config = dict(
    head_dim=32,
    vocab_size=32768,
    attn_scale=0.177,
    parallel_block=False,
    init_std_up=0.0346,
    init_std_down=0.0,
    optimizer='adamw',
    lr=0.00151,
    schedule='cos',
    batch_tokens=[32768, 65536, 131072],
)
MLP neurons of a small language model. Each row is named by its layer, matrix (gate and up: input weights) and neuron, and shows model dimensions 64-191. Each number is 50 + 12 x the weight over its row's rms, rounded and kept within 0 to 99. A neuron's up and down rows have the sign that makes its largest values positive.
After each neuron's rows, "fires on" lists the tokens most often at its 100 highest values on Wikipedia text that the model never trained on. A number after a token or word is its count.

L8.gate322:68 62 36 42 49 47 51 58 54 62 74 62 44 41 66 30 54 31 50 53 49 54 49 71 81 68 52 57 57 38 60 51 49 78 60 59 57 59 60 40 71 56 31 41 62 48 64 57 69 51 31 32 39 54 48 56 48 45 50 53 68 59 52 64 42 41 55 44 26 37 61 48 44 34 46 40 50 54 33 56 42 41 55 70 62 45 51 38 54 53 24 57 49 52 41 37 28 62 50 20 57 37 47 51 35 55 59 53 42 67 59 35 39 28 57 49 53 59 42 40 38 41 34 71 56 49 40 44
L8.up322:48 56 52 51 32 50 65 63 34 44 60 42 40 33 41 36 67 47 40 55 40 38 68 48 62 53 42 61 38 30 41 37 32 50 54 63 53 38 44 31 72 41 61 63 57 49 54 36 61 48 23 63 38 56 27 44 69 34 61 54 44 29 34 62 57 59 61 51 52 55 53 67 42 41 59 38 46 52 43 63 44 58 58 38 34 68 69 60 44 59 48 56 58 52 62 54 42 33 38 53 61 48 37 60 50 45 48 59 66 56 79 47 70 36 67 35 61 64 40 33 40 65 47 69 34 45 68 49
fires on: ":" 41, " east" 6, "–" 5, " consisted" 4, " south" 4, " northeast" 4

L9.gate530:74 47 39 45 41 46 51 48 72 61 50 43 43 64 43 48 34 64 61 60 51 40 63 32 66 31 58 36 54 58 42 44 50 33 42 35 57 46 48 52 56 58 46 37 49 50 57 52 57 38 47 38 62 35 55 40 54 21 75 50 41 43 39 50 57 52 42 45 49 31 21 44 46 50 52 58 50 58 53 37 78 52 58 58 57 63 73 73 55 49 54 68 35 61 35 37 29 45 64 78 43 40 68 71 67 70 30 45 46 61 51 33 45 68 74 58 39 65 59 58 28 48 47 34 57 52 55 79
L9.up530:39 49 51 53 40 50 44 34 67 62 64 47 37 56 39 62 28 27 47 54 46 45 48 37 58 33 63 47 66 61 59 63 64 58 39 43 43 09 35 25 47 72 78 48 36 35 54 59 48 42 57 40 35 44 37 66 72 30 53 46 48 36 49 41 50 46 51 54 53 44 30 59 51 54 45 53 58 58 63 40 69 46 44 47 49 57 54 84 34 50 59 42 30 58 42 33 39 28 56 72 54 26 65 41 43 63 42 55 44 51 44 50 62 63 55 46 38 43 48 44 25 38 25 55 41 66 48 45
fires on: ":" 63, "′" 14, "19" 8, "°" 8, "18" 7

L8.gate347:42 80 49 34 47 30 34 40 59 62 41 48 39 32 56 41 50 46 40 77 45 62 58 51 70 37 62 65 54 32 43 41 57 55 48 57 57 28 75 43 55 53 51 49 54 77 44 56 53 57 43 43 34 30 55 46 32 61 62 49 63 43 43 52 59 41 74 26 52 63 45 65 50 44 23 46 56 56 50 55 55 50 55 60 55 45 58 69 50 56 45 24 43 46 49 37 44 26 49 59 39 44 38 72 21 27 27 47 39 50 67 33 55 50 48 50 56 68 50 53 69 75 29 75 52 46 58 35
L8.up347:58 59 65 36 43 47 50 57 43 34 44 50 52 29 47 39 44 29 49 40 47 48 30 65 57 63 44 66 51 54 49 42 57 36 47 66 63 22 35 61 36 58 46 58 49 21 59 37 50 52 32 54 68 37 45 46 52 51 49 50 59 74 40 26 51 54 47 45 61 52 64 56 49 52 48 35 64 64 45 61 30 53 43 39 45 70 20 39 46 45 77 58 70 68 46 46 49 42 58 24 41 37 59 47 49 73 60 57 67 50 58 52 42 62 55 68 72 39 42 56 46 60 56 48 59 54 50 41
fires on: " " 28, " |\n" 16, "–" 9, "18" 8

L2.gate638:47 32 36 58 36 47 26 40 60 71 59 63 37 54 77 55 44 50 45 49 66 56 41 74 55 48 46 30 49 59 23 55 44 42 54 54 65 53 44 40 47 59 66 44 68 79 52 78 59 53 50 52 62 31 42 41 53 34 49 69 28 48 47 70 28 55 70 53 53 63 50 45 56 32 63 53 36 40 68 49 49 54 54 44 55 45 31 65 64 63 33 26 46 28 59 64 43 44 57 52 37 66 34 54 51 62 45 46 38 55 41 21 54 38 49 54 52 42 44 52 48 58 39 31 31 52 35 73
L2.up638:11 58 53 48 65 50 43 46 47 56 54 41 39 57 42 53 48 63 52 55 55 55 23 36 43 51 62 44 43 37 49 31 52 51 64 52 38 50 39 50 46 52 48 53 67 60 43 34 38 51 56 61 27 51 33 40 33 38 60 58 45 28 46 60 39 60 45 24 27 83 34 30 86 54 59 72 55 41 45 45 63 45 53 61 42 59 48 48 57 52 56 40 40 54 46 30 50 60 73 45 48 76 61 51 42 63 38 29 40 58 43 50 56 38 39 58 40 37 50 55 45 44 47 35 54 61 55 56
fires on: " Party" 20, " of" 18, " medal" 12, ":" 7

L2.gate38:44 41 50 67 58 53 57 44 49 53 22 47 55 64 62 61 30 48 54 55 26 55 49 31 36 58 74 40 53 36 45 43 24 31 47 34 75 50 75 55 50 37 59 39 33 50 61 61 30 56 38 57 66 56 65 32 15 35 67 49 66 56 39 47 31 35 67 72 54 56 45 50 44 58 65 62 49 58 50 39 46 52 58 64 49 54 63 69 43 20 51 48 44 42 48 36 49 67 53 49 41 44 61 70 68 49 45 51 45 25 46 44 41 50 51 45 46 58 58 38 73 56 57 39 50 51 58 51
L2.up38:62 69 30 63 60 56 59 39 42 65 46 30 58 55 56 35 37 55 47 53 60 62 68 51 49 68 36 53 61 33 55 41 17 39 53 66 46 32 51 38 41 54 47 60 59 50 61 47 58 38 59 36 42 57 71 49 60 37 51 80 59 63 26 38 57 60 54 58 60 42 61 61 64 62 61 50 55 21 52 60 49 56 69 47 56 62 72 48 36 57 47 64 43 39 50 47 47 62 51 32 68 28 58 59 68 46 33 47 52 56 65 57 25 58 44 30 40 50 68 47 24 47 50 41 47 27 46 58
fires on: "," 72, "'s" 10, " (" 5

L4.gate342:41 53 44 48 90 44 47 27 55 37 55 40 26 47 45 20 67 68 46 38 67 38 55 50 42 50 48 51 56 38 50 48 24 66 69 48 61 40 54 63 54 63 47 16 47 29 69 64 41 42 71 65 52 31 56 42 45 38 55 51 22 48 29 45 57 43 51 35 68 50 47 49 62 48 53 42 27 60 53 74 64 51 54 47 47 55 58 48 35 53 39 42 32 30 45 44 45 61 70 50 49 61 40 47 59 18 63 40 45 42 60 45 53 58 38 57 44 37 54 66 44 42 42 45 35 39 45 69
L4.up342:47 53 34 33 47 47 54 43 49 62 58 58 32 47 55 47 38 40 30 51 46 53 39 53 50 41 45 59 39 64 52 48 54 50 50 80 63 52 46 48 47 45 51 47 63 38 55 59 65 51 66 39 41 56 81 37 41 68 65 34 43 44 42 52 29 47 55 68 58 46 53 46 57 57 52 45 58 06 64 59 70 69 79 66 24 50 54 40 72 52 50 56 65 18 39 38 35 49 41 44 50 23 48 42 65 42 47 51 58 42 36 74 31 62 39 80 44 55 37 68 62 68 56 49 47 47 32 55
fires on: "," 86, ")," 6

L7.gate646:56 22 47 40 55 69 59 49 48 59 53 66 51 52 70 76 59 49 47 69 44 44 23 58 53 58 50 46 42 52 44 44 54 44 39 53 36 59 30 23 55 54 41 39 46 46 65 54 50 54 44 49 62 54 50 44 51 68 38 54 48 44 65 66 37 42 41 23 88 52 62 49 73 45 66 24 34 36 64 28 21 32 52 69 47 58 39 60 41 60 39 55 38 54 65 59 71 52 60 48 43 24 43 41 46 37 53 42 70 57 53 54 58 46 58 48 47 41 66 61 47 72 71 35 58 48 48 58
L7.up646:56 47 51 58 64 50 65 43 56 61 35 44 40 37 45 62 54 47 32 64 60 36 44 29 40 51 65 44 50 54 33 39 48 51 26 48 66 42 50 49 47 60 35 53 43 52 39 54 36 57 65 52 44 17 35 42 52 66 37 63 56 26 51 37 55 56 33 60 48 54 41 34 56 63 59 45 53 50 47 46 53 39 53 70 56 36 32 46 57 48 24 54 35 57 49 60 47 48 72 45 48 52 41 42 45 42 61 33 68 51 58 39 28 68 46 67 39 61 73 45 68 59 51 51 43 31 33 60
fires on: " such" 40, " to" 26, " •" 6, " co" 4

L9.gate297:46 60 49 31 35 29 48 61 51 63 61 63 60 37 73 60 73 54 38 63 37 79 31 45 74 48 47 60 64 50 61 55 62 60 54 28 54 50 49 52 20 37 34 60 46 71 55 46 46 19 55 53 65 60 48 48 53 44 50 51 52 54 21 67 66 64 66 53 41 49 56 36 49 50 32 36 38 46 31 69 51 39 36 42 59 47 51 45 69 51 58 51 56 54 66 46 51 56 53 44 41 46 65 70 72 28 58 53 56 55 56 33 59 42 60 48 46 57 34 41 56 60 81 71 45 49 39 50
L9.up297:54 67 59 53 44 42 52 62 57 50 46 43 54 47 51 66 31 34 25 72 56 68 50 38 60 48 46 60 69 29 22 55 74 50 55 42 42 48 45 61 07 57 66 58 43 63 49 47 36 47 56 47 40 39 33 54 30 40 50 69 36 61 60 61 56 74 51 52 55 48 55 42 62 40 20 65 43 50 48 65 70 63 43 26 63 47 31 20 59 55 61 41 45 44 62 29 57 39 65 40 72 35 55 48 49 46 63 45 67 52 58 30 40 64 54 34 43 44 58 61 75 52 64 77 61 44 46 44
fires on: " " 70, "19" 17, "–" 8

L4.gate173:71 34 80 47 61 38 42 52 52 57 48 57 67 49 55 46 47 59 39 62 55 54 48 52 71 46 36 77 58 35 36 56 41 55 51 59 60 30 45 51 52 36 68 47 37 44 48 28 59 44 48 72 50 62 61 30 58 33 55 57 48 66 37 40 38 53 49 45 43 45 61 50 58 44 62 58 23 61 48 64 36 61 57 45 54 56 58 51 40 46 61 66 54 36 31 42 51 57 20 32 26 33 52 60 46 70 54 39 44 50 49 40 47 58 42 71 41 46 38 66 54 47 59 37 60 50 49 42
L4.up173:48 59 47 55 61 55 48 28 70 35 36 48 69 52 55 40 49 48 65 38 60 46 52 81 41 40 62 51 46 69 37 53 56 39 40 55 65 58 40 50 68 66 32 48 63 58 57 40 38 45 79 54 51 44 77 63 44 72 32 24 41 57 50 69 42 62 41 60 44 75 66 54 60 54 49 39 34 53 46 48 46 52 58 52 49 72 35 52 34 51 31 53 37 43 36 67 64 36 44 44 32 45 65 40 63 60 53 61 55 40 57 53 35 61 26 61 34 55 60 40 59 32 57 38 69 43 35 51
fires on: " (" 64, "19" 12, " " 6, "," 4, "20" 4

L7.gate249:41 52 58 27 61 20 54 50 57 49 54 45 53 40 42 43 51 57 43 54 48 61 21 48 63 47 43 52 50 54 46 48 55 45 39 55 40 69 45 52 47 42 59 57 23 47 54 35 27 34 50 57 57 69 43 26 32 40 40 60 41 35 42 53 63 64 64 29 52 35 56 41 33 45 47 51 41 51 10 62 51 48 46 58 47 38 49 49 46 33 54 39 44 36 45 37 45 55 42 63 46 66 75 65 57 33 60 54 46 34 37 43 41 44 50 49 45 62 58 84 41 49 52 58 32 49 56 48
L7.up249:63 36 46 54 38 46 63 46 42 40 56 41 37 49 43 38 51 65 27 48 43 58 31 65 43 64 25 58 49 34 67 53 55 37 63 49 53 68 63 41 49 37 50 21 45 48 41 50 47 71 51 29 56 52 48 35 46 49 28 34 62 42 50 71 40 46 75 56 51 51 27 47 69 60 32 46 43 52 32 46 44 60 68 14 67 53 60 45 39 41 53 60 53 31 52 41 51 67 32 25 66 55 60 63 44 31 60 53 62 49 62 45 41 53 12 73 38 50 24 62 69 41 65 47 55 36 46 51
fires on: " " 71, " |" 12

L8.gate80:34 50 44 42 51 53 42 52 64 45 71 35 58 41 53 36 52 49 50 54 78 31 48 70 54 46 69 72 63 48 24 46 53 76 38 44 53 43 71 47 40 48 51 47 57 59 58 43 56 31 53 37 61 65 52 39 35 71 33 84 35 62 58 60 33 57 57 67 36 46 43 57 53 42 56 42 50 49 47 66 65 36 48 30 37 54 53 28 75 46 56 53 48 37 64 21 58 48 31 45 74 60 55 68 45 44 60 18 40 61 54 41 47 58 57 56 46 53 58 65 57 45 61 57 26 64 30 41
L8.up80:48 51 52 29 59 47 42 69 65 39 76 07 59 64 48 55 52 57 55 50 46 41 41 49 59 59 45 63 67 55 41 44 49 51 41 42 35 54 68 55 53 55 61 49 50 58 44 49 56 56 45 35 47 77 34 56 65 44 57 48 35 54 53 39 36 37 53 48 41 62 47 46 45 46 56 53 52 39 46 58 47 50 55 33 49 46 46 32 59 53 65 51 54 44 50 46 51 35 44 45 46 45 45 61 67 36 49 51 54 61 44 53 38 52 43 74 56 61 52 76 43 72 27 71 61 67 41 49
fires on: " " 29, " (" 22, " |" 6, "-" 4

L4.gate380:62 39 56 32 77 32 48 38 57 57 60 28 68 57 59 57 35 52 58 54 56 73 34 72 47 35 35 25 70 43 67 21 48 39 47 55 55 35 48 40 42 51 52 52 61 48 53 43 53 41 29 46 42 31 65 34 40 43 68 46 43 54 48 68 56 60 49 50 49 39 51 35 66 60 32 58 36 28 57 47 46 43 48 49 43 67 42 63 42 41 33 63 31 58 43 54 58 38 40 47 60 62 35 60 56 48 39 42 38 25 47 48 57 71 57 37 54 45 47 63 60 45 67 58 29 42 37 51
L4.up380:52 56 65 59 52 39 63 38 62 52 47 54 46 39 62 60 63 55 42 43 27 52 37 60 51 63 29 37 40 72 49 45 43 60 53 45 66 48 50 57 53 37 47 65 36 51 34 70 30 66 60 54 43 43 51 33 40 50 36 59 44 58 40 63 42 44 40 60 69 35 49 60 47 54 62 66 52 49 85 38 64 28 38 29 19 46 58 47 52 50 58 75 46 49 85 30 41 54 60 45 43 53 26 55 54 57 35 43 66 54 28 74 43 56 74 39 55 33 57 32 41 63 43 25 56 47 36 71
fires on: " its" 26, " his" 24, "'s" 18, " their" 10, " a" 4

L8.gate293:21 72 45 59 73 36 35 47 59 55 33 46 45 57 58 43 52 58 52 45 51 45 50 37 76 25 46 58 39 48 42 35 34 52 50 78 57 47 48 30 61 50 51 52 59 41 52 34 24 31 38 37 54 44 48 47 46 47 29 52 24 58 30 52 57 48 58 32 68 42 23 41 42 33 82 45 47 46 33 55 52 50 52 56 55 46 81 63 62 35 33 46 55 40 72 41 56 47 46 47 47 49 56 57 39 24 43 54 29 38 43 31 50 49 41 66 52 59 52 52 49 53 39 87 34 56 51 35
L8.up293:53 51 60 48 37 61 69 62 48 53 66 54 55 38 68 40 59 41 46 51 48 70 56 52 36 52 66 35 54 65 42 38 48 88 37 47 50 41 38 51 65 45 43 52 53 57 47 58 48 50 56 48 70 62 38 56 55 34 58 61 51 66 46 52 35 34 56 52 58 58 68 37 46 54 44 50 69 56 43 62 42 25 52 29 44 40 58 67 70 41 64 60 56 53 47 51 45 52 41 43 50 48 46 52 31 56 78 46 56 63 60 42 62 55 37 43 51 39 45 68 58 45 45 57 63 55 32 59
fires on: " " 36, "1" 17, "2" 9, " |\n" 6, " =\n\n" 5, "x" 4

L9.gate471:30 43 21 37 43 44 45 54 43 55 34 52 40 38 60 62 58 64 45 25 60 50 47 52 46 29 50 51 47 43 47 40 28 42 64 50 44 66 48 47 28 36 56 64 65 74 67 48 78 39 45 46 54 54 23 44 57 61 49 47 47 68 46 60 53 55 38 48 40 58 31 63 33 34 55 58 47 63 40 44 49 89 17 47 72 51 35 47 51 53 42 49 65 39 75 49 38 46 66 48 46 43 40 79 55 56 60 32 62 52 51 48 53 45 37 44 55 67 60 60 46 76 47 49 50 29 52 37
L9.up471:39 58 37 43 45 46 52 38 55 47 55 42 71 53 50 48 37 46 47 42 69 34 61 54 45 36 59 46 46 42 47 70 55 54 66 53 62 61 71 30 48 39 55 62 61 60 42 54 41 37 58 39 68 58 47 61 39 79 52 32 61 56 71 57 45 45 38 53 29 81 34 43 66 44 49 55 47 64 49 34 63 51 50 43 48 37 33 28 52 59 73 46 67 48 56 47 48 50 56 61 66 35 42 53 37 48 45 46 52 52 39 48 42 62 26 43 45 68 66 44 55 70 48 68 45 59 39 45
fires on: " |" 27, " " 14, ";" 11, " |\n" 9, "-" 7, " =" 5

L7.gate540:41 31 52 37 44 63 54 45 59 47 55 45 44 47 40 77 46 46 54 44 58 52 47 68 53 65 53 49 39 47 35 42 48 52 43 60 44 58 59 64 45 57 49 18 39 61 57 56 34 64 44 52 52 51 68 43 67 46 53 60 53 48 54 56 44 28 62 31 43 34 58 64 39 66 35 55 33 52 61 61 31 56 53 58 35 35 55 40 48 51 44 29 34 52 43 54 55 54 68 46 45 50 57 59 71 58 54 55 14 33 43 50 56 53 54 41 66 54 66 68 48 66 45 64 36 69 32 49
L7.up540:53 64 50 58 55 39 36 44 43 64 43 54 38 31 49 70 54 44 46 58 56 50 50 36 48 52 46 39 61 44 47 55 54 35 69 55 36 72 34 52 56 37 70 45 42 75 48 48 35 82 48 66 41 71 50 57 32 61 41 52 63 60 45 52 47 55 54 61 54 50 45 72 22 59 60 41 59 38 36 45 59 37 59 51 46 37 64 51 43 49 60 48 46 55 53 51 62 53 72 57 40 58 57 62 74 50 36 69 45 41 41 49 33 69 37 55 61 51 31 55 69 62 41 51 70 60 59 28
fires on: ")" 34, "," 15, "%" 8, "|" 6, ";" 5

L8.gate466:64 58 52 52 49 35 54 70 42 55 59 54 55 49 38 38 58 48 61 54 40 67 54 37 54 31 29 65 71 60 23 53 59 75 49 44 33 48 46 57 40 36 58 46 51 57 58 47 78 42 57 59 67 67 27 57 52 40 62 35 40 46 50 41 43 58 75 44 47 50 58 41 65 33 47 40 31 56 56 47 50 59 39 36 84 36 53 54 56 36 61 65 60 54 69 50 54 55 46 53 47 47 52 85 50 58 40 71 66 36 67 41 59 53 46 66 35 56 68 54 58 40 45 61 49 35 47 45
L8.up466:45 58 35 45 52 53 39 63 75 42 69 66 27 44 51 59 48 66 55 42 56 61 15 60 68 45 22 43 53 56 57 46 64 56 30 36 47 53 51 49 33 42 68 32 64 59 33 54 56 51 34 46 55 44 41 49 56 49 61 31 52 71 45 40 49 53 42 29 59 58 46 30 54 70 41 57 46 64 65 76 53 39 37 55 56 57 40 36 37 51 51 61 65 49 55 63 46 49 68 32 55 56 49 44 59 52 51 63 68 46 44 53 42 54 45 49 30 57 51 56 29 65 66 70 43 43 63 46
fires on: " " 34, "19" 19, "." 14, "-" 10, "–" 10, ":" 4

L9.gate52:42 61 67 33 35 55 30 43 56 38 40 42 57 62 63 21 63 49 44 71 54 56 46 47 70 44 58 69 46 41 51 58 55 68 43 34 36 44 60 69 33 59 50 45 40 63 51 29 41 44 50 48 49 70 46 44 15 22 54 38 58 69 30 59 47 67 70 43 44 47 53 50 51 58 32 73 54 37 60 60 57 37 51 48 54 48 63 71 64 51 51 46 48 55 70 33 47 54 77 45 46 35 56 89 38 57 50 66 64 51 59 64 42 49 67 80 35 47 63 40 61 46 71 53 57 40 31 70
L9.up52:39 68 76 51 41 40 53 28 52 56 60 40 36 64 57 62 52 51 39 54 59 53 63 32 49 39 66 36 59 54 46 47 72 70 52 49 31 42 67 56 33 54 60 53 56 55 60 57 43 22 65 41 48 49 51 66 41 45 58 42 69 44 68 56 61 66 50 64 36 51 66 51 53 51 56 52 65 58 36 39 64 71 56 36 61 34 69 53 47 63 56 55 49 61 48 19 78 51 43 49 63 40 57 53 49 61 64 36 53 34 40 39 59 44 44 42 50 30 40 59 52 41 45 59 43 53 31 70
fires on: ":" 28, "19" 19, "′" 15, "–" 13, " " 11, "°" 10

L8.gate233:27 50 55 56 47 45 40 68 55 44 54 55 57 50 64 60 43 37 51 45 40 35 59 32 43 41 47 28 64 57 47 31 26 38 60 39 74 42 57 41 28 46 43 48 57 57 71 42 52 65 59 64 40 38 65 39 77 57 63 75 34 44 42 66 65 52 67 50 77 31 41 40 67 43 50 37 59 60 45 60 43 71 46 48 58 57 40 67 29 63 53 31 45 36 54 44 32 55 56 40 43 31 45 57 44 59 45 38 51 55 55 45 54 51 37 71 56 57 57 79 37 51 35 56 77 49 63 52
L8.up233:43 50 39 34 47 57 47 41 36 65 63 61 52 60 68 59 51 63 36 61 44 65 61 60 40 41 63 27 62 53 51 56 57 49 57 40 09 43 65 52 43 50 56 52 77 76 37 69 47 42 51 47 60 40 54 41 68 52 46 50 46 33 48 25 55 25 46 41 61 50 46 50 61 37 34 46 51 47 53 42 46 41 44 73 26 41 36 47 50 63 61 45 54 78 59 49 65 55 63 61 53 50 72 37 65 52 69 43 42 47 44 59 36 52 40 42 33 40 55 46 59 68 59 53 59 44 34 58
fires on: "20" 19, "–" 17, "19" 14, " than" 12, " " 6

L2.gate104:42 48 57 68 65 65 61 51 44 51 38 55 44 59 62 73 26 27 41 54 26 63 49 54 55 33 49 52 76 58 51 41 48 46 71 35 60 61 48 56 51 40 49 56 41 67 52 43 36 56 39 47 34 59 59 40 38 59 49 58 66 55 36 58 50 54 62 57 58 37 60 53 47 43 55 46 58 45 58 41 35 22 48 73 62 71 54 88 51 18 36 41 51 54 40 59 52 68 32 75 61 50 47 58 46 43 52 56 42 42 49 49 38 62 43 60 41 55 46 46 62 29 49 37 24 43 50 36
L2.up104:41 42 67 50 68 26 70 60 66 45 40 46 55 42 73 68 49 60 56 66 52 40 56 57 40 48 38 39 44 49 53 49 65 50 57 42 59 46 54 42 54 38 42 54 52 77 30 55 40 56 61 68 52 55 62 52 40 51 63 44 60 30 47 40 36 28 49 47 48 33 59 68 58 45 54 34 45 62 50 55 48 15 24 36 47 56 55 60 48 61 70 46 51 51 44 48 44 66 32 23 40 32 41 42 51 37 70 50 60 67 46 45 30 67 49 61 56 48 41 48 44 54 33 32 47 31 53 57
fires on: "'s" 64

L2.gate147:57 45 46 66 38 51 39 41 54 49 55 54 30 43 56 40 59 58 40 57 47 37 56 56 69 50 62 56 55 55 44 52 37 68 46 71 68 66 54 48 62 49 61 35 52 55 59 67 35 38 52 63 48 46 44 49 59 28 61 57 54 47 37 52 69 48 73 57 64 31 66 60 44 46 60 74 51 42 67 58 66 43 50 57 46 45 66 43 62 54 47 42 48 21 59 57 48 35 66 51 76 40 32 64 55 51 64 54 42 35 39 64 44 61 26 51 75 41 61 49 49 74 36 24 40 56 30 63
L2.up147:49 57 41 34 46 52 71 33 43 52 57 48 58 47 51 40 62 29 54 88 46 61 46 52 52 33 55 43 60 40 51 37 57 54 42 71 52 56 52 58 73 45 59 45 27 50 58 48 43 45 50 45 42 47 43 39 55 50 63 17 55 76 46 39 65 25 62 45 62 52 65 70 36 74 42 55 64 52 27 51 38 43 58 57 49 57 49 43 41 29 35 49 76 48 37 63 44 42 57 43 60 39 55 55 42 41 67 47 33 28 50 42 33 66 26 41 53 53 47 59 34 40 59 54 60 53 50 47
fires on: ")" 41, "\"" 14, "," 13, " of" 8, "\"," 6, ")," 5

L2.gate485:33 63 52 59 55 48 55 46 69 57 77 82 61 51 35 68 50 52 38 52 53 46 34 78 81 52 47 64 66 33 47 34 58 59 51 42 53 56 51 36 30 51 39 32 44 72 67 39 58 32 40 51 54 45 54 24 51 68 50 43 49 33 48 69 42 52 79 45 70 37 48 61 41 67 49 48 28 48 48 44 63 44 46 67 53 44 50 35 43 50 47 54 42 50 45 53 33 51 47 56 45 50 70 64 43 56 32 51 61 28 52 44 54 41 47 57 56 47 36 70 52 45 61 61 43 60 58 74
L2.up485:25 43 74 50 51 51 47 60 50 55 60 73 53 45 43 68 62 63 70 51 65 39 34 71 46 69 43 64 54 46 46 40 69 26 36 61 51 48 39 38 41 57 61 44 53 69 43 57 34 45 66 58 49 30 60 58 59 47 37 48 32 46 65 59 56 39 68 63 76 57 47 71 68 64 37 38 40 50 55 40 50 54 49 47 71 47 41 48 49 60 68 61 48 56 55 67 41 42 44 35 42 56 76 50 44 59 38 48 59 35 36 27 37 37 58 43 54 53 61 52 58 53 63 61 46 63 39 84
fires on: "–" 71, "-" 23

L8.gate37:63 40 39 61 60 49 16 58 67 62 41 65 39 33 33 40 79 71 54 55 44 54 43 58 76 57 41 31 48 50 60 36 45 59 46 43 70 37 51 53 43 35 33 45 54 42 49 58 64 47 64 44 50 64 54 51 49 41 62 53 54 68 44 76 43 49 48 60 25 47 42 46 59 57 68 52 27 60 55 61 72 41 64 51 50 57 55 72 48 53 46 63 48 54 62 49 67 48 46 37 71 41 35 69 39 53 55 20 40 53 51 65 56 37 45 64 35 28 49 48 40 38 39 37 38 47 43 56
L8.up37:51 52 49 46 37 68 58 41 53 47 50 72 24 44 42 66 70 40 64 59 62 47 48 31 40 56 44 56 27 43 48 34 43 65 43 62 52 34 34 44 57 59 46 58 39 50 66 58 57 78 57 49 32 31 24 57 57 51 49 42 26 50 43 48 55 73 47 19 42 43 34 51 49 70 61 65 60 62 37 32 60 47 53 50 44 51 56 62 56 51 48 69 52 66 55 59 41 50 58 63 48 55 49 60 39 57 38 36 52 55 58 42 42 39 40 44 39 28 54 43 26 38 16 51 34 40 67 76
fires on: ":" 74, "′" 16, "°" 10

L8.gate292:49 59 65 57 79 59 59 50 46 41 41 49 50 10 41 43 53 68 37 63 36 35 51 53 48 28 61 71 85 41 36 20 50 58 57 46 53 48 54 37 35 41 63 52 57 54 65 46 55 33 60 65 27 51 29 56 44 56 35 39 52 58 43 62 57 41 66 39 43 44 37 31 53 29 82 57 64 45 53 53 30 60 26 49 66 67 49 53 35 38 31 47 47 46 43 30 43 40 40 50 49 41 50 66 36 42 52 43 67 49 54 69 62 56 43 51 52 33 43 68 44 49 43 58 59 58 34 39
L8.up292:49 34 65 38 65 69 54 60 57 37 53 30 41 51 48 68 50 45 39 42 55 31 44 68 49 31 59 44 39 57 37 32 59 47 69 40 31 48 62 46 61 61 60 62 55 77 49 46 47 53 64 54 56 53 65 61 53 67 35 30 50 50 57 51 44 39 75 69 33 58 72 63 56 38 42 35 51 43 43 54 39 53 58 57 40 56 20 40 48 45 58 51 49 75 36 59 60 32 28 48 59 51 55 51 51 52 45 43 38 56 38 34 56 54 39 43 48 64 55 55 42 63 58 48 32 51 66 60
fires on: " |" 27, "19" 14, "NC" 11, " " 10

L9.gate591:42 45 44 61 50 58 52 56 57 52 46 69 37 46 71 57 57 67 47 64 31 64 25 51 40 53 36 53 59 26 49 32 44 49 38 46 52 37 57 52 48 48 61 57 66 68 52 43 70 72 49 84 59 53 49 51 49 31 64 32 43 43 36 58 47 66 70 51 36 51 75 68 37 38 52 50 44 46 29 75 40 41 60 38 75 60 39 38 55 56 66 48 40 55 61 49 47 60 28 48 65 59 45 64 42 48 35 47 61 37 35 48 47 40 61 63 40 61 56 67 51 52 34 81 36 37 49 60
L9.up591:47 78 50 48 34 56 35 49 43 31 55 55 27 35 54 60 50 54 45 47 60 71 41 45 58 53 52 81 70 56 54 55 55 51 39 29 55 39 46 60 34 29 54 35 32 33 40 34 59 41 41 46 44 40 52 46 68 51 67 32 54 49 50 33 66 52 35 52 57 62 60 46 48 52 47 34 32 54 33 48 49 62 62 57 36 56 41 38 53 77 40 64 63 47 49 57 43 41 55 42 49 55 38 43 52 27 39 43 68 58 37 33 38 53 35 60 40 45 60 41 58 37 80 60 23 40 50 49
fires on: "19" 45, " " 17, "." 12, "–" 9, "18" 6

L7.gate276:54 57 73 42 67 49 53 72 48 66 58 50 38 24 46 43 83 36 48 52 61 63 55 53 47 73 44 64 45 34 40 47 53 45 31 36 49 64 68 63 55 44 50 59 55 56 50 29 54 51 41 54 60 54 50 31 53 43 53 48 54 61 46 45 40 46 65 51 28 40 54 48 59 42 38 58 44 32 70 57 67 56 57 28 46 57 47 54 68 32 71 38 25 50 33 65 52 41 30 40 73 54 61 85 40 46 50 59 42 45 53 42 48 45 13 70 54 54 74 40 48 53 61 51 44 54 48 48
L7.up276:67 64 52 43 46 39 53 77 63 71 59 68 24 47 47 57 44 47 45 43 35 56 59 61 54 59 51 44 39 62 42 35 60 48 38 55 62 76 50 40 34 56 38 68 40 56 35 51 66 44 34 46 55 43 52 46 51 57 85 42 43 48 54 27 61 45 63 58 51 39 41 74 65 73 30 60 67 60 67 48 53 68 53 43 40 65 31 48 64 36 67 34 57 43 53 54 50 49 55 31 37 51 60 34 37 67 42 61 44 29 36 50 43 48 44 64 61 59 63 43 60 61 55 61 48 43 42 35
fires on: "20" 53, " " 17, "19" 14, "10" 7